{"activation": "tanh_gelu", "qk_norm": false, "attn_scale": 0.125, "tie_embeddings": false, "parallel_block": false, "optimizer": "muon_variant", "lr": 0.00162, "beta1": 0.95, "decay_fraction": 0.916, "batch_tokens": 16384, "train_tokens": 177900000}
MLP neurons of a small language model. Each row is named by its layer, matrix (up: input weights; down: output weights) and neuron, and shows model dimensions 0-255. Each number is 128 + 32 x the weight over its row's rms, rounded and kept within 0 to 255. Numbers have three digits each.
Before each neuron's rows, "fires before" lists the tokens most often just after its 100 highest values on Wikipedia text that the model never trained on.

fires before: "o", "t", " the"
L10.up889:135116112128153147180128104164152127045138127146154143104147122150086077183025137147159159122132105146136172153112114124184169158098123107109161073151094121103125083131122136138144107130066081085144092107111189116091107138182158121117157166072073165095067092125141179128195150127133112145120153198142064138130041134164121166146075130156151157119092120141123146145120086187125153126135151112152102110077168185089134112172091127154148140149137100130114092095190149090148168150096153082098151155182147163093123111130098165075151129100092154153114080115108101133139135103102161095120119072120112117032145192119112100094112127103141077082133188175133095106190150110116128069097157159072158161124107096144149135092195093115116134139126160130134119103160063142159167136115160
L10.down889:112107130129177124142163104147162141103142136141103154137138057150113178139102183118112170113157152155110096140117125206135134162150100122087180035102155134093106159126054163109134121155032101153170161162177135110152097136105149165156112164109148176175106106126115140179166147144107069105130173079120136149094125148108067135100110158130087074137140152085152072127136099125122149157117103176090100076112111153122089132098140114110120169152157149136129103103143166122107089141108091170130140144120109168138128090131070089152120165131144139118101160089133158138088100053099174129114096151108106112112159083150129139096110109146138115130130139043176162131078133066148048093109191114142130062128142138141209048165121111155156083103134105099139120099073182231141170126143160

fires before: "it", "e", "iv", "c", "t"
L7.up849:132115098142092112117148102109110161122158101144118143131108105137198140092089101092081139140086070159106179119101159139230152130119139134142150136089123139113160129113080124149129134129073123171096158117113088094159055095124143134095115126128133072172137135152095224047073178121152098144132134134102120155145077113154134084114144129149096091195129142123134134120118225078113100128162110106147185116097148124130081109076115077136146155172087134161113125077028187064140106129153118123148131175153144134110144134060108142144160111097145180165122172159080152132163115197085194204125135123126074117095152159153129080101142132154138133171095088141078137129149111163075109171128188114117126098109101130170071152124173156149131090121108149061115157083141141153129100114117139
L7.down849:140082065157090144128129088146064104202146139207088083137137104140149137149143193115070150107139146170075135122118132100142209168127101147110053156120105132149122121128143123192118168115109161059129134110151146105127129125111101164147082161087195117165139088158124076086140161131160099137055133065086133108126101144120143075161139158162073071169094152097100177131131082151153145084130118117149085075165122222151089152126142114133116159179145152137127135093129170155168183086122182170099126151151144150127145098057126097149108089083093097175179122143175196141104169123088154102100110124141148127147166173101167117155055113108100156144156114140150122152109163138110086163158151163106118176100145142122108108122097100144125099100111140165071172164150155130189135144116144

fires before: "S", "=", "op", "ch", "n", "P"
L6.up152:149097112117088130113116125143086128183091190154085075095120132136085156071106145153133128132149177120083116086114137114128155102125127152062171169102119143164083136121132141142105150136158146061150135122125079105099090070148125157118160159094116134127074029162120085136129116194178092122090181139169111071148132136094108090129133167161082128094137114125137104126203193176169125177075155084074119133129150172173104174062099130115161132174070146082155093116138146135100151140154151190109131180173123153133098166104133113130168111176096080160154076195133108199145129145126109103110168148114144157100151146101123108113143180114177116103105081148115166170105098176184070167089119084118137096176139115179105119169129128105149169143132081123068120144126100113088099149098082
L6.down152:123082151122113103125134067138127117157171117172141150147159116122101158132129153218149092138144125190132129131088134090117158102116175150133119154126085123096240091146149138153130174159140176090104119174197121107101167173081136133108108103112118166139100160110099139129168131153103100127139097112148090166137121158094121083122133111141101160202166153120179129138163088090165189108146137118091123115106134136110089163141138171106123145171140104144150158100141135141142130074148174183197161154105149098102109085148168106187119124131064147168148121125002131127129121096173125139146158130117129096133179163087220124097089165107175134143162148039168133084117049115070109095116138070110121146135120145085080109086087153131130123090147076096106171113104126081149075142147105

fires before: " ", "ot", "y", " C", "e", "ra"
L6.up759:135124159167181108096139110095148134123096142179169150133150084169145178151101048073156112136032073075192131114128152098106131119198162136078140175175175127178118106104176169120123139115171149177119095101121088143114129096135118117166094192177119149135115089160069108137138106189104096128087166140127106148115111110132143151129165150116163089163150143094072108142115113140129145146091058129024179045064111137130096130105128144135125170171136095101153172087148134130188097122096141151105124049128106137102116180113145152130114115080086100150136174132149059152137112086175127066097106160150167132102080135104126143157081135127090152121080120139118123119092155140092157143103176197172126134143133113144146110117146134134106204106110137152148063090162128081137138142120124
L6.down759:152100174125082165170120179108130071121115139083201136057194143115110079126093167183147181090121131135085128138219137097139166202133095103140185117131068088123105151155114181159095115142121161148098147099104127122134148058183138139158100136111138151149128128115173117136091183132103138130130075140115043093136134121093095160141118154093106129146114081118136123143086141150115099131141157138196136165079111133176098112106177142131109124133151156155132095176123097098151070146116080092171105153140088127134177124131131132123091114155094149091139138117126189105067112122090097213144164122149062172082107123159124156123091103113108090073166084163186149107121108164058117191136110122140106087074148096142124152144143149108127061165144140152106181045167147132113100114126097

fires before: " the", "d", " B", " a", " A"
L8.up510:105135152115154081113089121109098207119134168135104105130082103068168138186097087132160172135151086081105102142125139169136099198076110188119152143082131127132158133152138086109150172141139135146110207090112128101121099166171145143162135093140104157115098160073119193097111107169081135117145132082130120124185163099093155169151165146117174126127163149162186141126138091132085124105181140136163133134078138184107141127147082117104112152123083114107119136158145100105134107106078162139112100133111113108123141162075159125159133168128115081147134120143098151130096143166178156106172169179155071094071159112082134128153129125199149124125191153105124125120127114198180088132149078092086152083106036061067194134142131185132157092189191084116132165104088140142135109151198138
L8.down510:148214056184145184120184125159114077174193139109131143120146143153132108089127146098143110174100076195120121131147075140174133098138091075103085106138096120162092116078117148144148128101140056136143173149073167091100107077148160077167072117148174079122079095144123170117123106102133149119156092145150113115108067181155150140141111127168167092145081164096137086134166181175126150179121089149121175194139115146114119124128089097109165057165119160116157108142130077159117141093162175120083134154149086094112144081151096099135105133128118128141141084132158078178140122111128084154061091148134157139169146139122137144144097142148069138128114164118086146214191107079137169131091131131158166186087102060154121089062105124138132128114138147080121109112186113117098135116112107

fires before: "o", "ich", "it", "i", "iv", "ion"
L4.up978:175142057102108119175180129110102152080073123132129196174141122118150128091101114082156070143091125127153117106108186157096113101136182078133172148095173148147123167175145146144151111126112129135073176146110086106106065126077193140149069090131124142184073091106085119128133176105155071136132167154130140174159115160159137146137148075187176140123102137118121093137099105102147096185135109120089121172104204125133126106063115113076169131168166136135155052117092164089135128133184108133158091108140138137118193146130121092104146116146129076105175136082170131139066098171086172050122144115116145106113201100106068127143102179126108112092145118183084071126129137160144133193157155119133093179127073163114130127189119162124104142150086133113108121147081103122151150173143129
L4.down978:113109130111113118068112133149070134141077082126186074175122155147150138133117126138145104136152100110102093090135161050140139142081091190151163089091148091140141129113090139171121134097130171094081177102060182151143127113153153129120082176106091127174167109108123154143109110150144060169101132142149128120169100146136158093185109169189120112158110144146126178143174160188149126107062141126177153149155173195166068160119102135098103139125128104129102143139145158061116072106114125149102105179149170182169135168105095126113091091134139143175150171139095158074094119153088134083164168128115174109081198157157144139091123080135105090167160115072117104127083087166119114100152186083152111194222121119109140082166116140150080128133154095085118151164079115106131087155155130

fires before: "e", "s", "ed", "i", "4", "p"
L6.up986:125165097121167156061145126146116118198174123155112116097135164114069085132147102144089122079106165142129124107179179099164176149140096087166125149138140088139149098092140139159129142161131120093090123136179183089120101044037123108162137106123139137085147138102067098128153117106116172174157085138149160123008147179117118109107118117123072101143114129172130138112113126118118098119150134191162157141121084181121121145033141157119109128150067170124128181098084132092168127181106129141136130151178186087123164164109098151069168143115188139170114126123125140133113148124120138070097175117145159116140148137105095074133144135192167115080094108070125141130091119086156134148133132069116125201102131120123121083086128104158139148100071131191208113132098157186150154105108143
L6.down986:120147108102111121092114060096169099177114099154151140127086146104143151124131106168153080136108113098146109193132189090121100152117146121124097146190115089126124092109129156131114141167193120125102175143103106150096129170123119150168057142158123132108122117139090154255090092165128089160132070105137159104112147113150089148121106126056119107123139103068126091161079127135152095112145141155164148076092185139081138122124148082126156098104139183136100143098190108159110184171121175068098144079116130205130143180137118051116131123173101128183145171091125135134092138201119117123110148145172158099216142113126143168174165096199084137185098146097123138120118132145151088112123136128136123129164087088090116110140133126112123111116140084122208134150167115155043091131104121

fires before: "ic", "ol", "y", "is", "ge", "i"
L7.up387:161096123085123186166116153136088059108114149130144087129080129158149116092107168139101155122118139141150162147097082143135150106156166123026198100105167073142124113114067128107136108156119186156058123065185068136149060160112129165130131162179112185137103131108192187152179149120140097124139157166166152119097156128124169112141092120177118122069134131173124139119105062095157094164138164078155169137136128132128113119137141145173089148139129155160123137078164119132119179116142101075187157187146099129140116089091104143125141169132115136145067108135165154082169110166107111098151159162073046171153097085108136133127206075115153207100082133092173145121104155167146178094143078148139091125110163132167182081105105127119141104116083098134164161120126101114141109120139155
L7.down387:123086141081147089099175107147176126118140154108160172137116131117175083112170175161047137107158107132146158151146173148141137136129092021155135125125162152196114140162134155125148116137168158149148143134166115069093132169085104108115122138192097117094119133132086109156112152062140133164082218176095142096153185149151142070103112106171156132120151125155166203202120166180103150089129163137139108148162144129117112159130141130128078188163089142077107108068133141150124087182124105140176147154154076137169129158158133142106130141173131081134094132174087082186136140123072106192146070147116160106119110144127112111165127142105109128145125080122126108114094137159063181114144125126118127127188127155222179149093103163108069089139121082194129133132143135110160100104114183

fires before: "h", " a", "e", " an", "a", "an"
L6.up841:174151180156157100113111153084166167180146105144154185121122152177115116136151098186160141161094156141120135144174113197159187165118098145141163162138159224124179177124175102106085163116121114095099104099092135107126168095184129121074121142153151209065182169129126163118110150159115097194138112141155134147094123116059169108082139119200111108127133127162169164065080098167061116131175086134106092194115098161079120139150112107123095134109120136118150190153151100148110148167064108203159105128133176101172171106139081123132152106130154118112177119149119132155136148152117146166085108107110168168115103121118130135178119144129149137189149186104103088153125166145110173113133141130132120136097129137120049102147110174117107091118129100109175128095105111184211089122120160
L6.down841:108096143178135129150145181058177154159069097136118158110128118149103120124184113114087143146081130108111136161118120134153023105140118107156139146147128102131156135058186151155157206140170123117094127154153122137133139109093170146061110113112144112164176114187103148101105158161116107061114081111109106109138166089112081123075179199133164132105092126169125147126123098127173106151133146145088072115189176104117186139086143088154117125139129085147122142134071076073141096058117136073129057078141075153107156154176125157127145145174132113084116075088120105117088058148138122128130066112144153117130135103123176094118082080153150109122153145124103131076173134145093123153149118089145151068069130111166163178165089121114161124185067117128171099091131131078109109096154083

fires before: "\n\n", "a", "an", "o", "\n"
L4.up752:119096144112127153096086150148102132146096094128098142127127149079047098160110118113207135143113161146115113172115118103106145108060091070151149080124162189128198076138136173185145159122131075128153144160106126123142110122189094155039139142153166136151124117118120136073072136127139133125166120177196113152080127099103138080111110146065215085094130134172143145101135102115150134174171084142141144111115113182081087084119174156126119126152213191174093209161173085138137063134146123062134086166106102166183124122121134120119120137169161109153143095149143162159154129167125103052084109147132114152121137154126107145164190131104111135155162119096134123135103092114153183104124146098127119148135114129158104144138110146123178102161135136066077084132155034116132175127101121
L4.down752:141118093182146158147126151153191145135218126116059173097139125152187139122182130174150186159145107104091098127136107161130139177146152126085148147092092127134073119172144141111132096082111125062095142100137118165124089116159141161143119073131140159128146135179126143143149135119140100119131104116112093115113173131152113200157195156120075197133121083161105114104117063127114108122117111147136144078081114167088144150153046165139144130117076127104146089086117065112103128147160161185104157192142106165135170101050113131175135142098163098156118152133142122111133159169095115076161127145176144082090074055108134098064091103156159071069150158138114061189168121120089122191082139179130120142139121121111096129099143140159070125170101182148165096094099130176137097149142134

fires before: " the", " C", " L", " B", " N", " H"
L8.up892:107143134108106160206125152129189094142125112158121118105124146051152118132150206146111124144176108180155131146153169107220093146067053143147090114122055180142090101116168122083160093124157145117170159089121166117071144128129097113128090125062154087101102131117148129149146103121111081098089111144140152101136101135179074104151134068146130137093122120148120122122190140111137151210119114171140110081135090163147108108198141163148100141193101144106130115150175106182157140106092142103134124091106104121160097070136143132128134064130182095146162145175124074142154091101173125130066131168142178137102132082135049152132087132120143177124142205170135150111144155106086164140118071088082155132107166124158165079151155108108126124126121108156139160113125194106091177193099144
L8.down892:137123175079172107148174100079120145145153096118129158101182162121145118130096124111117128127146072115157159170144159056139153170135110128167111206092234166162096097120096152126123107111216163173130131092158201110100115186138099109108132124118062149125120112095092093122140142072150148131104117123135158060158124146223129126096119203133175107110154113126071090173122156159116130110131132162166169070089072098092100119144125161141083148124121144105133095083139112116142083164138090129127160120118105110155089186133123155114097182131065160219164168148120125113140128103150182150105101077156167141167180137116125065127060111097152102163161067161075135141106106137121105160079126152130128109086070108120096144149145141148133105133113126101180172092126119088129174123114150

fires before: "2", " |", "ic", "3", "4", "i"
L10.up737:179108082084129121137107139189126177153148130124168101140098113130086097156129078156186094088175140124162068115171149108123131157130095120078131073074150145134164136078114143103174142127175136151144170134117129149147122077123154131140098156059101129119046139138135145103162195081142094147106078098102138174142153086134100129124113112156117163086168122131208171117110133190142075146178117117174134146105121137125121093127102102127108157129178161112149111154244093117092114130126121120190102088121085181112127076088106166105150126135156102146151151109080121072159137108089104150135163143174093058102161150101126106067146120098103173068105168110118164048167122138125156107100167182119133098130088114210140115104105126062129085125079109149154173175105139122148174138175136
L10.down737:145022167122105123076126111181179125124087202113117115098150096157148135119120161102109129094153110112156082167136127112145145200112176066112097138135096091182110094205123104149134096115106103136112157138150144093161077183075132160160114144123127144188093135124123105188140105172154108190154157181163156143122098130081101144162117140092192164151121121148134112128068129109152124107133138134104157069109168139090085109120099111115123177128145136116088108144179147169136172130160114100139162169119150160173172107136075076135104139137102106164110193126176095205125105142195121084111115063066162076158118130128146135167190033089156141063124135110162131135098182147181136097106135155095124147110164142133147118090144137144098129120107125112113117149122086118083052133096181

fires before: "=", " A", " C", "S", "P", " T"
L2.up482:126151112166101129107173145134128079144093123144089120139156129137163165165042151149178147117121191119110116086127126127103180096136140173118116179110142126148152156116044144103098173108188106117072097107103108161110157144156105160227179158129087088177161099142174071109170114105113103202096139132153130108094139122076161130094078135092114175142137159098146071190127103140136123143142096137106126096105129164154079173138107107144116113131124177077115142067178136109122142120146122193170165125111063146142147101090150115141116151112128136162131148199106115163144146106120110110141170140164165142063121109127135168145129166153161168153169102127141120167104171148123170124090172101111124223110134082051127059145163146162192113105148120165086142074137146096130092041123095
L2.down482:089125141084117107103093148143127090120131126117108124204115185117176153172114188198173101172064137143105126078097119126104134183123108131151096135105173121069167154109092148101131111142123126142131099149096106136139169146142134103145132119139133110137150112161086119096111098080073107157054135098122070109116093092149142142156103182121167114168193171162151111138079157181163119140148075105128122149198115108130086182127147172181114113091132151080135177076128084136143160120169142145128126109130101115126147106146113099126079100128171128136127113118026145107157191107133111167086155104152180128182108138117202073179131151153177108112117165136176167143050152139125220128086100106126089189131105139114065064143141103099186094102110149159086155101129145177094134110092097

fires before: " the", "c", " ", " N", " L", " T"
L6.up34:104147098091105163160191175141106054144091177155061121134164196108113101092139155099153131197121143123154113045146145118183132156198086107165096084120127165181134139164158133112182104094156129156145077170118144110085137096108127163140136161126143126139086151190169123130143121116101092166113122172126170123119116120162169099111111132147137138145050147136123111143109122123132145139134136185130190147098100147169101079138142129142132110143105118083100081199125091152182107136103119165132146133150119090129164131162079135097117119116129074120153114098130104104143066077145193075105189113152121085141122101143073148100065073144124190156115122182170088151138143165161079149087078125089109158094173114121111068083169154106146112157143172151179210131146123086183094138087171
L6.down34:121140112147165130164129132147154154127098141147135115138189109093135175068164107105142165133171090146111155149159096093126134113119192155151160085129089112113068111109147075154167086171198163134150082176100136147096129169114156126088083080146116144146077139113117095155046177110118118075145068149143144110106112141162127149169131141097090102073139150102116144137185141104117176195138098148159117152117118102155070105082096126127126145118080139099136118133207138082127098167066119118102106155117130161100160176164157122115122080168121139144145141167068124093148173142126131112029130091162136117156113183092179161093191124087123074158082141113132110116210102140113171127130091146116184088151044154107159121150099107112085144131094076067169138109144141114171198176153125

fires before: " a", " the", " an", "res", "p", "s"
L6.up172:105177116157120125113117098160102172155078119141138142132143101119118089129128085141151080169160133134042136135140119136110088125033100087123132118095100130118114121084129112131127135176166085192119157083087187197071153134180125130193127092135105143153143118139109115127156076148121174168168128121140137165143178134183165106150103110099181108116148147127107150077108178054070094114132126149113106093172074133166127126128056153133131144114120120124118143147150139164135138180084110108113146105113141057083123135177108157104153110104163104100070150099160135121081139158171094136118188122123152150088206148098096149191127094174099156096110128111130133147200120113093130175176043065157108122150130108161169072143110185109158100159083154165125151121054128118059173174108139
L6.down172:101160166082113170103182147160100132148124148092159182128105149156121123134106122183051215148116136136136135090114145091141154187102096094125151145153102172051197098102123122124134111136119156133101122084114105122134140138132177134083176157182180137166193053125148199164187135141122118108127126117103169063121178126138103063154175129144153218205098171102131133124130152125123137096143156090125140167110128157072121123121067120160130115113138094105152096167128145120179115113071175118134099191178118085121121048143141116151078132131077122132114124149112103125116061113129120151161120110154189140111120144118124140141076181100089188102130133119083206121088131142084150123125114144071145134178125087089146117144159181134120111107086122110088087158078112093137084139081142

fires before: "e", "at", "t", "l", "g", "c"
L6.up548:119112079135110099185199071141134175128108159197160156106112166113148130065126100095143117109133127080074127143156129163172092074105178156139138096165159114179120134124151145145145133148155147136110130082146120055159117140221184159118161170138087134161118144108092122141088152119141066154148105135106100136122122127131146156143160161118157104217166133156066134067131192099138103138210117128127140134111120175121134085105184169087120149150126122120150145117104122128085073200144104161186122145141121158115131104096142093118122177130117194157177126127147110048059086138099129170081150103090153052140126139077187101147121128133143160145116139166146123146018104112141055142152136139122151128120136151135114160179077162119117163140093077108161134125152075127104123120172152
L6.down548:121125124166050071170147134118113100071200122157118117132113134156140090121105147128144110083109161144157162146218099125124084000081174141155138140131145127157146118147108123141067063149174083137122118183130119127094091112105073121110145122132149127154108075128146090156151132134107128145056103095109168180163113059150158096094103161158175092127173108136114128110142124122101169181147094104164084200142107140134137141186210136153160128142064117116126128096089182133087193064119135093099077138123060173163174131075179066111101094153158135135156144097188116129129145138087144119124138123161133143143098137146134151189131114112126119145122080041136123122082139122112143140159139134120162155162086133122139136135077142181178131164141146138148145097073132124101160173097137

fires before: "t", "ing", "k", "n", "ad", "ated"
L10.up6:137143154147095146057139163100128150109148117070151121175183148185190122143099120119134156097155177108101157078131132118109116092057128098064127074102100069162122085126137153255119104150084121095070119120138052141128137104148088141061123103126098167158159081108118150184144079167100098182117106133107133177191069113140201100090116126147106107137095134119112108114101157143109141088153052178106149088131123104102119129136145122159149144146182135160151057063097106065070144109133124093115095103104139049166109141091171180088098108123144105075107105135097124151118143094168158091139128124165078136133181143153056114137143111109165165129164154136147110116187090116128169112144156126122096129133130137143096184126154129141140110119079128129182128110127151111124127092106161
L10.down6:091159105132163128104116104136136111144107112161122128149089116134184110200125149181135121077097082127181120132125094154098076167069122111138169150100119109116149144104159091102153142137129122073158112066164185173125110178167119145113102121077135133107171091114128167112168182140091125039142087083148154143100125142156116088160119189091060141090110137093114089171164163148126170140150131127100062173099155190140093193073060095139196176075113116164090112183144132098116104170120115145135131131180125148154104123180106094126100194122107176120177093097135160143117092103110170114168125091100093141168175097151196120163093103148137105129145179123158148127109079110155115097134101119152090114123148126169107095130132120194164135085060090140141066218110096130114129152137141

fires before: "\n\n", "er", "on", "an", "or", "r"
L6.up727:131111202133119110128088127138142111127127110140095154143138103041127106099162087095147168153090136102137040145135134155110093084068088166132131138151149098116069094143146092139168118081109115115141153163044127126092111128215152122087154132104142172107179135174117160093136094125173137088139191202066054172151109107137093182143114126062132063126137109141158137145123110131129115070115144121072116101118077140114078108081093131102098127165175142157124161143165144210182103125130131061085100108121094117112115103084153134140134148121149072086118097176114178126075130153160178107154135148106161168114143114146180100148112092147151147104123095089123096174131123165068142148129119120122144114063128146116167092131099089130156116149114150106165167044085045101150142155134146
L6.down727:182165125126187118096134134091157132157143114092130179102082148111172107158089128145108176117149156179113135141144121150153137125099199102128120157131129163174121184112134195172100140146121136095173111171136115169138132119035093177127102137085116057135154147126098181100172158138127137200126201067123158113087092114166107132122145112109125198103145133092114085180130115144144163254142121105198138126167105070157123177124162160181135138080159127171105136159118143106051207100079125150188103097167109153104065115093145103106121144148088152123094159115127087106163158085086144138129081122068139085108124098112122166127125122151093088183163164131121155155120169104162067128131148109100135133164152122099092151074125134126105112158113147128100148135105157121127109158067146

fires before: " |", "so", "-", "b", "l", ","
L7.up634:094141140156146158078127127141166153140101177144122125070158092184156127189143105126128124111145130089137090155075089194117049123107137203114089101100137096079167104090138113115163175139117137117114108140098114116178164131121152148187140177072126130140057157179116140113175091160129173176101103086115098082123159158121124134111136160152152129153102157095099131151126170143069068171127119130142111076129169154121148095178088153123191104155181144133164132076121147085079101153087133167120128125132108185133183139104161114089109140150152125102163134196115153085134098144145092111083108096130142121140170168114180125097120078081134093167192142123091145140159153145158140160126106038124186140111179102127143079171178115051090133113173142136111118172074126077174135092060147
L7.down634:112114127104087114147109153100088116145115082088091141111108129122143143128093165106137125191120138103136138132177162126141151089171141142137171113059049173109144167100110124118064083119189086152118150118230120026127149141151123106132124110114145118154091112124153138136118190137138129119120145092160145151067061122149150117151136125099119178058138129130125074148120170115109151197074125139134086152084116160149138159074142113123052140106134093095145112112096122182145128119165121096168142092165184081099082132185068118133125171131128081120060136132087118149171153105096132093183149088113151104129059135110126152112121161137116163121094054173191108157137095142071167073109176174137150113167103093102164198103102132197143114129126182142102157126130104087097122131182137

fires before: " the", ",", " he", " a"
L6.up88:109119161109153193114138080136099119093132102097160164176135160160166169150116151094210158058141106152112116084104134167179151132151165109116106150136103149046158126116171156097144144129203123161121096100119115108084143158104153138084155090081062142137173112144127136055154117194091088153065146120152080139120155122176140084090107110100133106139126151174142149099148128089108149133131170154118131102168112150120159104096098119132123102114062119112099136169159144115094080112194138112125145135060136083140137065143165221135201167162157174132172159183183097160079144172151172104079080147116052110104143110142104104106149183108088134156117128154164112085151081120097193101122150121162102139164150150131087183168137161116159168149095123147135146117109129094130141179103116
L6.down88:135115156134158166058129087117108143146155108153197194116101124130169132122054137097091210118109080117085097153185095124193158126160093124174111168138193188114159133111159129119152187096127065069112129095106157115152098122093179152113097167149137176193161138084161166127143079157109157153107145072143083081123145122139105121103140166106127160153134150061183218091132087135096143081148164142121124148101083084170128160138090139112133095119129108174112133150113128138119145160108179137117138160179125139140163147127174066101102108137149118173096135116070132125144102120111099122057164104084139147125127101166130067113133119110098061090076101119106157075192144121154120120142144093076149118157146178120116087145143191172112153082123123144075174079122096161104118094151139

fires before: "ue", "on", "er", "p", "e"
L8.up635:154114168118118157185149143105163117102106137105160151117117124095147126109125089088129073099069116141076125159089119131106123132146155153143205076149127162114127090119121148213111205108124153071170169093141127151136137129134105114139126114088106121122103121124189095119174135109191125146101194092157109134143101116173072150153082136031132138158113142090084150122134073129161087106162172119099174146132161108174156120134125163158118133161157113097162154082170177127163125165160174127092191059121075081163055125125092189137157119117093092171150088130115115155134142129165096141149137150138074085100113105134126024171124143136161111134141116150102065137138159204169088117107117150156158115124142159213120099146137164132055154172135115137109097169054105133139093112100136
L8.down635:128070161137119082124146151159153137134162111163118129138114108139159087159089157183111127105169146120176125116178191110168143147137168110116114108105170128144122155083185110205199099143102194132097186130137114101143108157128096092119141169173117122110153115129146178119161152118098129102109182128117145105094113111107174162141131177122097193124117108171153055137138120151114100124130181062139151164112175096162087131109157147117103097124165051114079161203165127076090174137115121150126159167114135152089113110090123149113182096160116095098138128084066118136083134109099111176127094112064142133104117142104192122087156143124078159173135137165123188136126190137209155089046144143138143163152165158085161163146148136095109101082128157114228112095078158096098088098125138

fires before: "y", "ic", "i", "ent"
L7.up630:143113057066132114174190115106119146109103142168128129147078129189168097176094123179126120111137162123110141110090151153162159132149176135099152066109152167142099135083157166103148186105108183107172186100148165124079156125143166134146086171099143060126090174163178143156177151102141085164113160134070115124103177140140116077136172142185138134084142093156116151147099146110123108080180088109177154202118149104093190117071122191175082124095111153133111136127151117211116135111113089114172126121185168104107062155104106095135149073168141093146131101063092090106133128108149120111114168118153118141084147107154123128110100139133172143063096144104097135131140136147124196130119083069143159062164122158141120089131103082137170084159144111136154147175116090149180178115099155
L7.down630:157100141113070169104112146149110084158101144137126117155145169139148131156098200147140123142122111163097084126130200190147148130148094066088109108131125116120116127110172111155196113174192116135146111153126111150122133134073152123188066119120095078137090143131160137169131151134130094157139172129113129127135123115213128154153060101157141121147143149100169112065114111165166127122121089135184082093214114107087142098116084179132141166139105177174151200129132153096115076159120142105136146183135194155066147075081164168184120118140119170112099114105111124121176068149171119114138131085112148097109123113098141170089133106068118055069096119102138159115163131123089196103171103146179139135193070146156161130136132173150097077185104090129100155079104091112091146148155097

fires before: "an", "y", "l", "a", "b", " C"
L8.up733:136165186135091153096121098105126129143096198153126106140136151165084175184090138094158118151084101097120105069144087178099128088066106184162115115156143119144055147132135082094093176178126076108073078141128101086153137159126194118111156140140132166153087156064115075136125130146129103171129127142090039172211148053129141164136102110144136153135146049163131158134109106121128163159170176093157149115084128168115064115099122152111152138130090114142179171075149124173153138100085121199121144116121143071144098118125108181109153080117134097085139119167136133127142111143145135109074105172151132149132116127126113121155104069137090120165146117135158103074091154075080139131114166064131172170096105135157118104126111123039147176094154150126124169099141142105169087080172131
L8.down733:141155183147055181150129111094144155083106158175119137183098130105146151126142106111167150082130114092145113127186136110150145185129146093127122144079089161165147146138107168130158159168125117130123137182109172070094055121172123115032086123100159175173131111074112174138138102137120074144170079111110090072117143128109123093125146145097117134157108095093134126079138116168108145119072118127172071194130063125085109108109148094093051193114129173078131214096117119098152098087114093085099144122084161119108082149124147186121109175123128149130081148111097125136115094155084186130148102207180150146128109172159132151104119105153127175148168056165162181121156173161116072094144159169114145093122153107145106104111145130109126125113097130088106120098137134136062078173128098

fires before: "2", "ip", "it", "ated", "at", "ab"
L10.up55:121152144109117181103141150112167141140061093133123132122096094135174141157148078160102141122168152149159141137127139077150075127137092105130085139151137166204123064080154142158152133101109091164143081128142167117124140123110131169077088146134088105086161087055075117107111208104174116128178101168127168176097155127141101128150093067145144116104056130128144222111135158139112137157146121134182082158114119117124116147156126135108061179153163076110126124068159134162106083133098123162126158074113106155115164094130145113130134133189145199178149097109112031122167150134187059085142067096138126101093113135114126125215122138141123153125130130193099098109152123113121113191089126153135169110136165151106114101069120121134109131144064140126145190189181165098100134164136160
L10.down55:133120108119125093088177140151163107148080124090168153167106090149127147200127125136168119141122151156124154124188133065139138124098147127113126143051095158204133122127170148157118132143139055059177109142161185147148157167125072131123146119133079078079131129096193193120162150106163071128089145119092113178148133139141114119124139153154206114101148102078106069177178120179068159095143135123146177181136156109129055121104154119093104157104123139074120112141133160103101130123154155106106077158041105105102176155147123142173104164139125195185113121070172093147167148114119129110171143154111162151071117114114173128173172163101114089149060166111136119080097098112124136173141175115118143128119148126141133111015078156099130161129091100099145099165131120137142142132093109

fires before: "d", "it", "g", "og", "ig", "ip"
L10.up835:121079136124147113129149122136143148063131116079120123101145111149071098100145086111136108185105191101158189116128115071123116134187132116098146134162136137132142115124122109126097170153092137120085105090138086146098145128155182094123106101115075191130150150101126117175218132091216095109088117078172143176115125113138109107094154152151110160144103097154135120138173117134098105096131159161151097078082135185141139127162125162154137153158189104112125130146119133171104113136116131115112129119126153114128195103129166153137162085125133170166095109121050073172151094093197075123119111133169104178105059116115094123174117132159150104087157210121167148132175124103129142096148166070169122170153072160140117192102070128198131112186186102142072081192172198079113141113144155
L10.down835:106199050107121115119109119184137147115079135127129125134160112169137069126123160120177207125099107175158173156145141147160092105067142142107202138062170144164154132086072127142137096199095118143086093143147154112174178159148173154111121109124071133112087104127189039122166158136132098111118094174111129150118157154126121115132059103194154087154084156131200115148168187162095196112082146147125161186105123149144118117116128125066119070109114141133090079140135164127148151164103036150138137163131114158095112126164148120135117131077099121131156145052190033125100113176084123131121133128159133132081142148119168129157145143092159107142078109125151075170166159142083117129128092139140149134154143103149143113118134172184164094138109125122158126119101112111143152121125192